MLP neurons of a small language model. Each row is named by its layer, matrix (gate and up: input weights) and neuron, and shows model dimensions 48-175. Each number is 128 + 24 x the weight over its row's rms, rounded and kept within 0 to 255. A neuron's up and down rows have the sign that makes its largest values positive.
After each neuron's rows, "fires after" lists the tokens most often just before its 100 highest values on Wikipedia text that the model never trained on.

L11.gate315 [127 121  78  76 177 119 190 110 137 140 110 133  84 102 115 101 122 147  99 109 136  72 116 117 134 111 111 123 120 154 190 114 206 114 133 161 117 115 125  83 106 104 150  57 121 119 104 141 135 111 138 161 146 127  94 124 132 105 164 127 160 144 138 119 108 118 124 165  95 152 128 111 126  99  92 150 135  92 157 138 160 151 155 143 113 131 131  64 139 134  83 133  92 106 142 146 127 160  80 123 143 134 127 133 169 137 122 131 150 109  95 131 143 135 149 170 113 128 108 170 126 138 137 135 159 132 132 165]
L11.up315 [147 142 104  82 113 131 121 186 126 140 175 129  96 134 115 117  64 132 127 111 128 103 150  89 136 132 106 159 116 112 144 143 141 148 135 161 120 132 138 147 102 189 132 115 113 145 110  84 149 179 116 130 115 163  83 151 129  86 111 173 102 132 138 116 141 134 126 135 145 162 140  72 111  78 122 126 155 144 128 143 142 144 145 162 108 140 133 136 138 150 150 155 186 145 149  87 141 100 154 128 117 146 170 105 146 144 101 127 140 117 169 138 100 157 174 191 154 146 124 170 115 155 129 118  83 106 121 145]
fires after: " f", " F", "\n", "F", " m", "f"

L11.gate339 [132 156 118 150  97 146 116 143 149 117 105 124  82 131  81 135 106 117 147 134 149  89 132  82 166  90 153 144 126 161 155  81 132 131 152 109 138 116 129 145 113  89 186  89 119 126 142 145 157  89 122 130 138 133 108 168  95 115 117  82 148  80 118 121 145  98 131 111 101 147 171 112 119 117 171 121 135 125 119 125 130 177 142 155 157 101 126  96 127 138 117 137 117 137 140 112 106 150 109 172 150 116  74 123 199 118 104 146 140 138 123 108 150  94 100 139 148 136 118  96 121 133 121 146 148 124 159 135]
L11.up339 [115 119 113 105 104 143  93 148 117 153 121 127 111  91 198 114 106 117 129 112 117 128 155 158 168 146 132 122 139 148 125  91 139  92 140 133 140 147 134 122 129 144 132 101  89 118 124 102 153 163 138 121 152 109 177 119 127 107 111  73 153 128 140  96 154 146 107  96 137 136 128 118 161 153  93 130 183  86 136 135 156 155 183 116 138 129 114 126 114 137 107 158 109 112 110 124  81 148 125 158  97 150 149  98  89 131 130 104 157 132 112  64  96 142 131 131 139 102  87 100  98 170 105 105 114 156 127 120]
fires after: " m", " H", " t", " h", " T"

L10.gate250 [ 94 110 125 114 116  89 125 106 185 128 107 117 155 107 101 139 102 113 132 108 160 101 120 111 119 159 132 133 126  89 139 154 102 124 129 126 149 138 129 126 110 119 110 115 127 125 156 136 138 123  95 175 124 146 121 112 159 156 153 150 114 123 137  92 147 100 159 138  53 116 147 127 103 117 139 147 149 134 164 166 140 160 171 190 101 111 113  89 112 141  84 117 131 127 132  99 111 120  93 159 135 144 131 127 198 158  82 107 135 119 139 111 166  68  98 150 117 118 102 139 104 141 126 142  92 145 172 145]
L10.up250 [116 151 127 140 157 122 116 141 104 123 136 108 108  91 110 139 126 130 148 150 102 135 116 131  87 176 152 149 145 153 141 139 100 133 138 127 127 168 145 110 103 146 145 102  70 143 131 157 181 150 100 152 117  99 115 155 156 141 139 150 127 117 149 119 127 161 124  88 136 166 151 159 184 108 157 137 102 100 164 146 131 187 132  85 135 144 117 127 117 159 108 119 110 118  77 171 117 111 123 195 154 146 142 168 106 145 139 145 140 140 137 151 105 150 121 137 142 121 103 117 117 102 140 122 160 153 167 131]
fires after: " f", " F", " T", " b", " B", " M"

L6.gate289 [161 105 108  93 113 139 132 140 150 125 147 141 147 110 148 124 109 109 152 117  91 176 162 122  89 124  84 149 175 164 125 123 117  95 103  92 133 113  56 178 163 143  95 109 106 167 111 106  95 136 146 148  93 116 150 161 126  86 186  98 145 140 127 103  92 144 101 156 133 157 145 118  94  98  85 114 133 110 119 123  80 121 150 134 142 153 110 110 157 125 177 127 117 103 130  97 129 108 103  87  88 150 104  98 165 113 142  99 121 108 107 113 137 100 119 137 127 107 142 142 153 147 129 116 129 157 173 130]
L6.up289 [105  79 122 128 129 119 130 138 119 160  98 155 126 165 156 126 139  90 130 145 124 147  99 125  86 179 153 125 138 185 109 115 137 119 149 101 131  91 125 175 116 147 142 148 131 141  79 113 132 133 128  99 115 139 133 104 117 120 135 124 115 147 110 138 125 104 108 132 153 115 130 115 116  97 100 177 111 126 158 165 104 115 161 111 152 134 101 151 116 116 150 141 138 123 120 135 150 121 154  87 133 153 141 132  94 100 154  85 122 110 105 113 108 182 107 129 141 158 137 125 120  91 126  91 109 111 119 152]
fires after: " D", "1", " O", " d", " N", "D"

L6.gate413 [104 132 127 102 159 103 139 128  97 133  82 111 126 154 135 153  99 114 161 101 119 122 151 113 112 115 117  82 191  96 155 130 171 168 106 147 126 123 165 162 126 166  92 129  81 152 127 147 114 116  97 161 107 130 138 112  82 136 153  83 121 126 142 123 121 151 157 140 121 169 172 138 116  92  69 111 111  99 115  96 163 150 119 144 125 164 100 107 167 146 151 163 131 135 139 146 113 145 137 151 125 142 129 121 105 132 105 109 137 116 121 134 121 123 121  88 109 140 139  89 186 166  96  98 149 117 147 144]
L6.up413 [141 125 140 154 115 133 158 184 110 156  94  95 164 159  60  77 117 177 132 151 124 161 192  98 148 163 111 142 129 119 131 128 110 158 117 156 106 123 104  96  93 143 112  87 135 152 109 108 160 102 138 163 155 114 113 167 133 116 106 128 161 123 128 134 137 145 113 118 159 144 151 140 138 123 109 146 160 141 180 134 137  85 143 128  89 128 108 112 109 131 109 165 144  87 100  97 125 155 136 128 143  84 105 113 147 109 160 144 134 158 135 115 122 135 145 123 105 121 126 147 123  86 111 111 140 161 127 122]
fires after: "\n", " G", "-", "O", "st"

L11.gate422 [132 151 100 133 128 142 172 145 139 164 131 111 101 147  66 110 107 139 167 116 149 102 144 126 157 119 126 114 105 184 138 113 146  97 128 121  99 131 133 108 108  82 165 133 148 128 153 138 131  91 162 140 124  98 111 134  95 138 164 121  87  55 130 125 116 109 122 158 105 121 129 188 133 142 120 123 100 157 140 127 161 134 101 157  98 134 117  85 112 162 133 114 138  99 146  87 110  86  98 143 174 125 120 124 164 151  93 158 110 132 143 139 145 120 105 134 132 122 157 159 136 157 172 127 126 135 145 117]
L11.up422 [158 133 139 102 128 119 102  99 167 144 145 144 134 131 126 110 181 115 151 101 112 171  97 132 126 123 134 141 100  97 147 112 119 118 152 110  99 129 149 110 116  99 122 128 130  79 152 105 162 110 124 143 117 148 138 167 139 131 154 115 149 124 145  82 105 136 120 124 130 148 149 133 121  76 201 133 181 126 100 104 132  81  97 139 110 151  82 136 163 106 105 137  91 125 113 114 110 138 134  86 145 120 126 119 112 114 117 132 150 109 125 135 155  85 112 103 122 124 140 169 145 144 121 130 168 156 125 139]
fires after: " M", " m", " N", "m", " n", " J"

L4.gate368 [140 115  94 125 136 110 107 108 122 116 136 119 105 117 162 104 142 133 175 141 164 136 125  78 125 138 190 158 154 129 153 107 110 101 133 107 149 111  89 126 164 158 107 120 128 130 130 148  98 144 104 147 121 131 168  96 119  81 105 139 105 109 142  90 132 158 119 158 139 145 104 117 121 146 139 116 137 133 138  95  97 171  73 134 128 115 115 100  91 150 108 127 140 148 123 121 128 158 113 106 115 146 147 160 180 111 151  81 140 133 128 126 152  94 117 110 122 142 116 152 116 152 127  88 155 138 146 138]
L4.up368 [144 120  84 133 156 135 151 148 105 135 139 138 109 143 136 162 133 132  89 129 110 143  86  90 147 162 148  85 108 164 151 150 141 118  77 148 125 127 104 122 129  98 109 110 149 131 140 195 105 106 105 121 139 102 103 113 116 105 164 146 126  90 133 128 121 102 134 144 157 114 119 102 122 163 168 124 107  91 119 134 120 140 166 145 136 151  98 107 118 105 163 113  85 177 107 121 108 127 159 143 159 130 144 125 147 143 118 128 119 112 129  99 139 154 127 123 116 158  87 115 137 172 103 131 156  90  83  95]
fires after: "\n", " cont", " att"

L3.gate23 [143  78 128 158 125 147 114 134 107 145 119 142 141 108 158 121 155 108 174  93 131 151 143 102 110  69 105  93 157 129 146 138 108 127 113  89 172 154 128 104 169 161 167  89 152 150  97 139 119 134 129 140 148 155 148 114 147 139 129 111 132  89 150 134 124 154  99 135 106 100 116 124 124  74 151 120 180 166 125 110 115 134 113 155 124 135  96  67 102  91 137 119 137 158 124 139 152 144 127 141 126 135 116 153 102 164  86 104 119 192 103 101 115 144 137 129 150 170 126 138 133 154 142 153  82 122 115 149]
L3.up23 [120 100 134 138 151 105 116 152 147 106 154 125 133 164 118 142 193 117 153 105 149 151 137 142 136 133 112 108 179 172 126 113  84 133 137 143 166 149 111 110 128  84 150 135 102 137 149 162 144 180 102 139 126 111 110  90 115 124 157 108 102 115 163 126 153 125 132 121 116 120  81 178 140 106 109 117  99  91 160 119 106 163  94 150 174 147 121 148  84 107 107 124 112 109 152  97 117 138 138 169 147 144 142 103 143 155  70 135 104  99 109 131 112 158 130  90 143 151  96 117  93  90  94 166 118 122 101 160]
fires after: " ", "1", " (", "2", "\n"

L11.gate290 [ 87 156 115  46 154 130 185 108 112 161 123 116 125 122 139 132 132 111 120 163 181 112 133 167 119 151 118 151 138 168 104 111 155 127 135 126 123 100 119 160  98 109 144  66 142  81 129 123  83 134 145 128 124 100 100 127 111 133 158 123 141 136 121 125 152  98 159 141  87 105 142 133 104  93 117 166 139 105 130 133 133 111  99 161 134 133  93 116 102 104  96  90 149 143 105 118 116  76 106 133 112 107 138 129 171 116 173 110 109 135 148 145 130 161 138 143 155 148  84 140 137 124 141 158 157 142 116 157]
L11.up290 [126 133 127 134 149 150 113 153 102 130 140 117 173 134 130 132 141 123 130 147 150 135 126 118  96 110  94 122 141 143  68 132 117 141 178  93 154 135 131 110 129 156 118 156 117 101 106 115 126 115 108  83 138 121 109  92 131  90 121 153 139 155 146 124 103 124 146 109 115 154 122 113 141 141 166 154 164 163 147 157 132 125 115 125 114 131  61 154 115 104 130 119 106 116 114 113 166  84 140 170  72 138 140 130 147 153 129 141 138 149 123 150 137 112 120 161 149 164 102 156  89 147 115 120 108 150 136 161]
fires after: " se", "qu", "f", " f", " re", " def"

L2.gate353 [101  75 106 110 117 130 101 131 133 191 115 104 152  94 119 131 151  71 111  78 146 122 132 127 129 118 104 121 130  85 177 116 170 133 112 114 174  99 132 114 113 116 136  98 157 105  90 116 123  93 111 121 118 144  72 101 217 148 136  93 115 141 135 134 134 114 126 105 112 116 155  85 101 166 129 133 160 134 144 135 128 113 117 138 138 122 112 121  97 162 118 145 140 116 122 135 137 121  97 147 125  99 113 150 121 116 140 111 111 157 125 127 113  87 154 137 145 164 155 110 142 158 182 134 132 109 133 115]
L2.up353 [ 89 206 103 120 147 160 138 134 128 131 159 128 144 104 120  89 133  94 131  76 121 129 135 134 112 111  73 140 120 155 137 107 118 166 117 139 164 113 120 133 126 136  98 129  95 125 129 126 126 165 113  95 110 126  89  99 146 149 133 102 123 107 132 118 168  90 144 124 128 101  91 137 142 140 107 119 141 141 134 137  79 126 157 141 199 113  96 155 150 111  95 179 106 125  94 119 132 112 114  93 158 141 130 126 155 131 110 102 119 148 132 123 115  98  88 140 131 113 106 152  89 119 145 179 150 120 111 116]
fires after: "9", "8", " writ", "5"

L4.gate149 [ 75 116 157 121 133 139 184 166 137 139 128 140  84 144 140 165 147 133 151 107 181 116 134 147 124 149 143 109 146  82 148 135 165 122 133 101 146 143 132 127  94 147  94 127 111 109 111 137 161 117 162 120 126 146 130  96 153 142 118 120 136 122 117 152 167 151 196 119  54 157 153 127 161 160  96 127 134 121 159 128 125 148 150 123 121  70 149 119 159  78 108 141 161  97  93 123  98 122  89 126 130 111 139 136 107  91 108  95 111 124  87 150  84  78  95 142 133 132 169 141 131 139 100 128 141 143 136 113]
L4.up149 [121 103 122 110  75 151 106 170 122 131 126 117 131 102  84 116 175 123 139 114 120  86 118 173 180 167 168 107 153 115  97  96 149 139 136 125 113 163  65 143 103 136 104 150  80 128 113 115 120 142 183 128 145 125 134 120 161 115  85 130 137 106 143 121 156 119 148 130 119 154 106 106  97 103 121  95 158 130 150 139 104 145 136 132 124 104 162 129 118 125 187 154 165 121  87 162 110  95  77 144 135  83 131 131 149 120 127 122 152 133 115 119  93 104 125  98  96 109 172 140 108 127 128 123 114 140  76 139]
fires after: ".", "\n"

L7.gate208 [127 120  88 111 155  80 135 108 119 139 133 105  99 119 172 125 117 119 137 125 120  96 170  92 112 130 151 149 131 143 153 136 131 111 113 105 193 101  90 181 144 134 126 152 121  85 130 159 106  98 112 131 114 140  85 151 135 109 110 110 154 143 129 133  94 118 104 141 142 154 149 160 167 151 125 167  95 123 144 128  97 159 103 127 123 170 129 106 120 146 183 138 142 137 117 107 120 154  91 100  84 175 118 138 126 130 117 124 128 110 127 127  85 135 153 141 120 145 119 115 145 140 148 102 111 102 148 125]
L7.up208 [131 105 118 131  74 133 143 147 113 137 105  78 147  96 119 142 181 152 147 165 124 122 160 157 125 125 122 127 130 162 152 126  89 117 144 141 126  80 150 119 106 109 148 122 138  95 109 106 138  76 110 108 168 112 137 113 113  83 111 132 148 101 113 163 147 121 125 131 138 155 151 122 119 131 150 156 111 131 140 150 117 121 124 123 128 112  95 137 127 138 175 142 181 136 150 117 164  87 122  86 117 100 126 135 108 106 186 140 123 162 135 125 109 163  79 103 175 130  89 117 121 155 111 125 137 118 118 160]
fires after: " D", " V", "D", " R", " +", "L"

L3.gate309 [123 150 108 131 147 138 177 156 115 154 115 134 164 103 178 128 153  97 210 117 142 116 125 147 129 105 107 161 127 119 161 140 134 113 104 145 163 177 104  96 117 108 160  88 126 117 126 132 135 135  96 125 124 131 114 129 152 105 154 132 148 129 117 155 124 166 106 111 121 144 115 106 115 129 127 119 166  81 142 104 130 138  82 128 110 144 131 110 121 160 120  82 108 108 109 171 159 133 103 128 114 144 104 125 137 132 113  64 100 170 138 167 117 130 127 161 123 156 125 135 171 116 158 169 169 121 167 183]
L3.up309 [111 178 184 102 157 140 123 116 112 114 179 139 141 113 148 124 137 140 108  94 167 123  98  93 189 129 108 128 143 133 130 115 124 160 117 127 106 134 156 103 118 124 145 121 137  81 117 147 141 142  88 120 128 119 125  94 107 161 109 121 134 101 133 118 133 137 104 171 164 143 122 163 157 139 113 172 135 100 105 110 120 129 141 126 104 136  89 117 102 142 151 100 124 119 122 148 134 134 121 129 144 117 124  71 176 176  95 120  79 154  92 103 156  94 135 151 175 149  86 127  98 113 165 135 138  87 159 106]
fires after: "\n", " =", "1", ")", "9"

L11.gate219 [ 62 126 119  93 184 103 112 125 155 122 102 174  92 127  53 117 160 133 173 115 130  99 156 118 134 123 113 145 126 166 165 121 155 139 129 170 115 135 147 118 103 110 158 100 145 156 154 114 152 119 132 115  91 135 116 136 119 139 150 116 136  86 118 101 138  80 123 160 104 157 121 111 111 123 156 128 127 159 131 160 119 143 172 127 120 125 112  85 125 154 110  96  99 126 183 102  95  99  94 141 146 142 102 128 158 155 127 153 139 164 112 138 150  86 135 133 143 112 110 135 167 126 118 130 139 121 146 108]
L11.up219 [102 137  86 143 129 142 143 173 172 108  77 140 126 114 109 114 120 130 115 102 124 114 135 109 135  92  91 127  98 145  97 128 140 117 128 107 161 169 157  57 120  92 166 141 126 151 138 109 159 144 131 130 147  86 156 115 136 152 139 183 123  81 143 171 119  90 106 181 119 115 156 140 150  81 134 106 120 129 112 170 128 152 133 139 105 161  94 118 133 107 103 195 124  80 131 116 146 154 152 157 139 130 103 100 130  92 101 123 137 111 143 125 116 151 116 139 145 123 112 136 140 113 133 129 158 156 153 134]
fires after: " M", " m", " h", " f"

L11.gate280 [111  92 100  74 187 110 117 125  97 169 155 120 114 146 122 124 136 127 133 115 132 114 130 125 178 118  97 129 113 126 144 137 113 178  97 138 109 185 140 112 118 141 106 118 126 161 140 127 116 116 151 109 155 147 138 123 150 138 149 137 126  95 116 170 111 123 108 139 153 140 129  92 133 122 135 124 129 172 115 143 170 148 102 119 154 106 115  77 113 132 100 134 170 126 158  72 116 125  95 138 107 141  84 112 113 138 121 146 141 136 118 120 159 116 115 127 146 103 133 152 127 134  94 171 120 147 170 159]
L11.up280 [136 145 110 112 127 127 143 139 205 144 118 162 129 162 157 109 149  74 150 124 124 111  96 125 136 163 137 153  84 137 113 120 124 136 148 129 140 148 136 121  94 141 137 115 142 130 146 133 131 145 120 170 128 172 113  95 121 145 125  97 115 141 139 149 126 124  92 102 136 134 193 124 134 145 157 132 110 158 144 129 176  82 122 143  97 113 141 142 112  86 134 101 135 118 126 172 128 119 104 101 163 128 143 118 168 173 130 128 113 142 159 163  98 128  83 109 128 145 124 143 117 155 144 133 144 108 102 130]
fires after: " S", " s", "S", " w"

L3.gate175 [101  91 109 135 115  95 153 157 134 160  71 125 174 109 112 137 156 104  87 117 156  79 130 121 128 110 127 158 150 106 147 143 175 158 168 129 123 122  99 140 122 116 135 106 153 105 106 120 159 112 118 113 106 164 150 125 153 114 126 128 108 139 164 139  88 127 117 123 118 138 110 130  86 126 106 105 149 153 142 147 145  64 124 143 100 119 131 138 105 134  90 172  98 139 102 130 111 128 137 144 119 138 133 134 158  99  98 101 118 114 105 109 137 164 179 108  94 210 117 136 111 109 137 186 112 188 102 130]
L3.up175 [128  96 170  96 132  98 100 143 126 107 134 156 142 157 116 125 102 162 135 133 133 137 119 185 112 134  92 121 110 122 102 120 114 152 139 121 136  97 166 154 118 136  81 133  79 143 116 151 132 106 114 155  98 106 123 118 135 121  81 107 133  97 109 114 119  99 103 138 107 136  86 166 103 143 115 136 130 125  96 136 120 119 146 107  99 201 129 144 145 107 126 129  93 150 132 126 120 122 140 111 149 143 187 117 101 132  94 132  93 137 109 123 105 165  96  84 101 115 104  85 136 150 100 151 126 142 133 148]
fires after: "3", "2", "1", "8", "4", "5"

L3.gate64 [145  91  94 108 131 104 129  79 123 165 119 140  87 145 137 164 142 117 118 151 157 115 103 122 129 116  82 103 145 109 106 127  88 153  96 129 179 129 109 148 122 122 113 119  69 157 148 139 132 125 103 118 143 170 134 138 117 132 135 135 144 120 107 147 132 168 150 125  88 164 152 148 117 130  69 137 135  93 128 117 149  97 122 128 119 110 112  78 123 151 125 158 109 147 101 120 135 132 123 105 103 123 134 129 109 111 121  92  96 147 120 100 136 149 132 119 129 132  94 136 135 122 147 142 147 164 137 139]
L3.up64 [125 170  92 127  90 140 114 120 115 112 149  97 135 129 128 139 151 160 119 134 126 153 104  90 147  98 119  95 156 142 106 133 135 141 114  83 129 148 185 151 151 147 148 103 135 133 102 125 134 119 117  90  99 116 150 138 148 147 151 142 113 125  90 122 119 145 136 125 101 146 135 170 161  95 108 111 159  58 163 152 124 111 149 151 142 101 139 152 129 171 146  99 104 102 111 132 138 129 154 145 161  96 140  94 120 105  96 116 148  93  90 122 154  89 151 136 180 112 121 154 123 123  88 150 151 128 137 146]
fires after: "1", "2", "  ", " ("

L7.gate299 [ 83 127  64 145 133 119 150 147 151 147 117 126 106 152 158 147 143 150 101 136 138 131 131 116 116 152 108 114 155 137 135 116 166 156 112  89 180  79 143 117 152 120  99 126 132 129 111 121 127 149 129 106 116 170 158 133 132 119 126 107 128  76 105 118 182 137 211 100  96 124 191 152 148 108  87 102 117 112 158 146 115 125 144 133 107 132 124 120 130 160  63 148 144 137 125 104 126 140 119 154  95 131 117 121  82 132 149 131 111 134 120  99 115 143 117  83 116 139 153 114 131 147 107 151 134 174 135 139]
L7.up299 [165 123 120 123 118 113 118 125 149 183 171 146 121 111 115 119 126 182 112 147 152 160  92 118 152 112 129 114  95 108 148 100 135 150  98 119 124 119 126  98 149 122 111 112 112 124 137  75 153 126 120 126 150 114 114 133 101 133  97 158 168 124 148 109 134 143 142 115 133  87 143 129 129 144 133 161 132  91 163 122 134 102 157 144 111 133 124 166 156 109 163 167 113 122  62 135 156  89 139 134 120 119 122 142 155 113 149 164 137 109 117 101 132 163 130 125 123 111 100 178 114 152 148 162 129 111  89 171]
fires after: "\n", " \"", " (", " un", "-", "'"

L7.gate107 [120 104  87 139 103 108 104 143 128 146 120 112 136 176 132 139 123 100 138 160 152 127 136 154 111 127 155 100 135 124 193 118 154  94 150  91 129 170 131 115 114 131 134 134 137  72 124 117  64 142 126 132 120 160 171 109 160  94 130 146 117 143 139 146 115 124 125 136 102 151 113 133 128 132  99 136 131  99 152 120 140 131 114 159 118 145 110 106 150 136  73 136 144  86 125 139 132 123 115 176 109 137 160  87 132 125 104  58  98 122 115 119  92 161 116 157 121 146 141 124  94 116 141 101 114 138  94 137]
L7.up107 [142  95 140 132 157 119 118 131 139 140 130 129 114 136 143  96 100  98 117 100 138 117  75 106  95 135 150 107 174 173 132 105 134 128 105 100 142 106  89 200 145 149  88  98 127  91 106 120  97 116 105 158 165 129 139 110 162 135 146 161  97 105 130 151 121 130 124 132 183 136 116 106 142 147 137 140 111 125 157 149  85 156 134 124 139 151 111 105 140  77 142 114 138 141  82 155 102 110 125 160 129 183 123 139 128  93 155 156 121 124 111 143 111 131 131 125  98 159 166 103 170 140  94 103 157 149 133  99]
fires after: " F", " cont", " Cont", "f", " Ad", " det"

L11.gate489 [123  70 115  65 142 126 151 124 128 132 142 112 146 139 114 153  93  50 140 137 106 114 127 114 115 191 134 140 186 133 145 116 166 119  87 110 143 130 124 145 123 109 105 135 119 123 152 128 149  91 110 157  86 140 136 143 124 150 114 122 146 143 119 123 207 114 118 156  97 117 144 163 120 128 122  92 169  99 127 111 129 136 139 151 117 178 138 106 130 140 164 119 134 140 139 147 119 144  69 104 117 126 156  85 170 140 122 103 126 139 113 162 162 119 164 108 125 110 110 137 152 168 155 170 123 140 158 152]
L11.up489 [ 90 161 107 141 125 156 162 159 160 171 136 127 119 139 142  93 119 149  96 148 124 161 168 104 153 153 142 129 147 192 107 141 121 165  93  79  96 120  89 146 134 117 140 135 136 114 144 119 105 162  87 125 155 178 175  91 130 170 165 121  94 111 160 107 146 123 117 120  95 127 179 140 130 121 123 138 128 108 140 135 133 131 145 116 118 152 130 169 115 142 130 157  92 106 112 146 125 164 150 111 143 115 151 109 146  86 164 113 113 104 121 145 124 116 162 149 110 110 138 103  97 142 120 115  87 129 131 104]
fires after: " D", " d", " E", "i", " I", "D"

L2.gate452 [133 151 129 128 129 133 155 121 151 155 110 119 128 109  53 135 137 127 110 135 112 123 142 129 123 118 138  96 104  67 168 131 131 125 148 100 123 114 105 135 112 143 138 116 140 113 128  89  87 145  81 135 116 149 127 143 155 163 142  92 156 163 149 131 139 159 153 113 129 131 103 135  78 171 135 128 125 135 120 170 137 148 127 126 124 132 116 135 137 103 162 176 123 105 130 106  97  90 157 145 151 129 136 114 134 116  79 157 143 172 115  88 133 141 108 108 144 177 145 124  74 137 108 140  70 142 116 161]
L2.up452 [113 140 134 160 110 136  90 125 119 154 100 114  78 103 115 138 133 158 136 112 119  47 131 143 140 122  54 123  97  87 148 147 100 127 147 113 113 101 155  99 113 106 111 153  88 126 125 144 148 125 124 175 133 143 163 125 105  95 106 146  88 148 118 108 100  87 152 156 118 126 135 116 101 121 112  79 135 128  98 112 142 123 145 119 125 176  86 139 164 132 148 143 143  89 114 117 112 122 145 112 126 131 149 110 141 105 136 128 110 127 123 138  98 137 114 160 131 123 107 104 157 114 121 139  67 109 129 102]
fires after: "0", "1", "2", "–"

L9.gate129 [127 118  87 101 151 122 172 148  98 167 118 106 132 158 127 161 129 114 162 118 102 106 168 160 138 117  80 165 130 153 100 163 127 162 128 132 166 204 112 106 123 119 111 128 149 100  93 149 142 131 144 116 112 112 155 131 138 144 128 136 116 124 119 158 128  88 150  97 131  81 173  63 115 132 187 135  87 171 107  93 137 137 129 131  98 112 155 135 144 153 129 164 119 114 141 144 115 136  98 105 153 109 133 125 127 111  77 135 101 137 126 167 127 121 101 105  85 121 154 120 160 109 104 117 130 131 144 103]
L9.up129 [109 124 109 137 153 140  80 192 126 112 128 122  99 121 113  88 158 103 140 123 131 109  91 148 155  96 145 174 134 123 106 134 133 129 169  75 129 130 109 110 108 141 107 119 172 124 115 130 129 111 152 142 119 123 109 129 124  87 158 119 114 107 130  81 106 158 138 130 126  53  84  96  99 120 132 125 125 126  92  98 186  92 121 141 142 121 128 114 128 114 122 140 154 117 157 159 129 166 119 110 148 123 100  97 143 131  75 121 156  97 133 132 167  83 145 120 133 142 108 115 133  91 108 128 125 134  89 154]
fires after: " K", "k", "z", " D", "ik", "av"

L10.gate369 [142 122 137 114 134 125 111 153 130 145 134  78  95 112  75 130 130 169 141 131 137 108 156  92 161 119 141 119 152 137 144 163 103 149  89 103 134 160 110 123  72 126  91  84 112 133 145 139 154 104 119 141 119 147 117 155  74 144 110 138 127 112 135 133 155 177 106 121 109 173 138 138 155 129 102  94 117 128 132 107 147 171 131 133  79 101 128  59 112 156 189 145 101 158 155 113  76 173 115 109 139 104 122 146 143 129 108 122 142 135 133 130 155 131 100 165 147 113  81 130 129 104 112 144 128 161 139 109]
L10.up369 [ 86 159 134 111  79 162 130 145 112 129 144 122 160 141 134 127 138 142 144 142 126 148 112  98 150 110 142 135 151 164 144 121 125 131 129 137 131 154 140 112 114 132 110 118 136 132 109 138 136 116 127 112 125 109 116 158 163 100 125 108 129  93 144 142 156 110 111 148 184 175 102  97 193 108 144 151 145  97 163 140 121 150 122 100 126  92 133 151  97  96 145  98 172 150 155 129 143 128 143 138 121 113 147 155 116  99 129 140 108 145  69 146 116 100 162 129 125 118 142  98  79 173 111 106 107  79 165 112]
fires after: "1", "0", "2", "ony", "8", "5"

L4.gate253 [ 70 136 142 118 117 142 153 139 154 136 115 118  74 154 140 152 130 126 145 176 141 102 147 138 116 153 149 110 117  97 113 138 146 164 111 148 142 178 141 121 126 137  94 116  71 104 117 120 133 109 161 128 131 181 157  64  96 107 142 102 132 113 109 137 136 134 154 108  83 156 166 160 136 139  71 107 133 129 167 102 109 115 147 132  80 136 125  99 156 121 124 112 105 104 108 134 120 136  94 153 108 118 124 157 120 103 151 102 156 146  77 123  91 125  97 161 120 155 114 159 120 127 124 110 122 159 143 150]
L4.up253 [116 154 131 128 120 153 116 122 145 129 110 152 153 132 106 129  90 112 138 106 116 107 193  64 110 169 146  86 139  90 140 139 121 147 154 119 118 130  94 144  89 136 104 130 132 129 130 112 113 151 103 139  99 139  71 110 164 132 108 102 147 113 138 110 159 125 114  98 120 120 110 125 117 160 147 101 145 159 140 153 105 144  89 145 101 115 141 119 160 139 161 179 119  94  76 195 111 129  88 113 133 127  97  89 124 117 104 135 144 147 107 114 112 165 142 123 100 146 127 173 140 121 121 108 106 119 102 163]
fires after: "\n"

L11.gate241 [159 101  86 120 146 116 137 125 136 180 102 158 130 122  83 144 164 118 160 103 121 109 156 118 101 172 124 112 131 118 120 114 141 129  95 154 118 146 131 122 116 118 144 146 123 150 134 156  78 110 136 138 117 103 128 164 120 127 100 109  99 109 114 161 105  62 147 123  93 113 153 131 135 113 137 101 104 178  95 108 128 136 122 121 122 138 128 116 130 139 115 133 109 143 174 128 120 142  67  83 138 116 111  80 173 102 122 177 128 133  72 149 134  95 139 128 139  99 128 141 115 116 124 126 106 142 135 143]
L11.up241 [125 182 127 135  71 102 128 115 119 106 152 121 153 132 102  76 129 157 205 123 118 140 124 149 124 158 132 138  99 133 145 125 140 140 127 118  90 150 135 119 125 142 119  94 132 108 164 161 140 117 126 128 169 100 135 115 124 123 100 146 107  82 103 136 122 129 104 122 100 141 149 137 128  75 143 162 150 164 107 107 148 141  81 134 120 113 103 102 109 128 128 120 129 107 145 141 154 154  98  83 115 136 175 149 174 194 148 147  81 163 144 148 153 120 108 108 131 134 100 140 139 111 116 134 162 122 118 197]
fires after: " K", " S", "z", "r", " s", " V"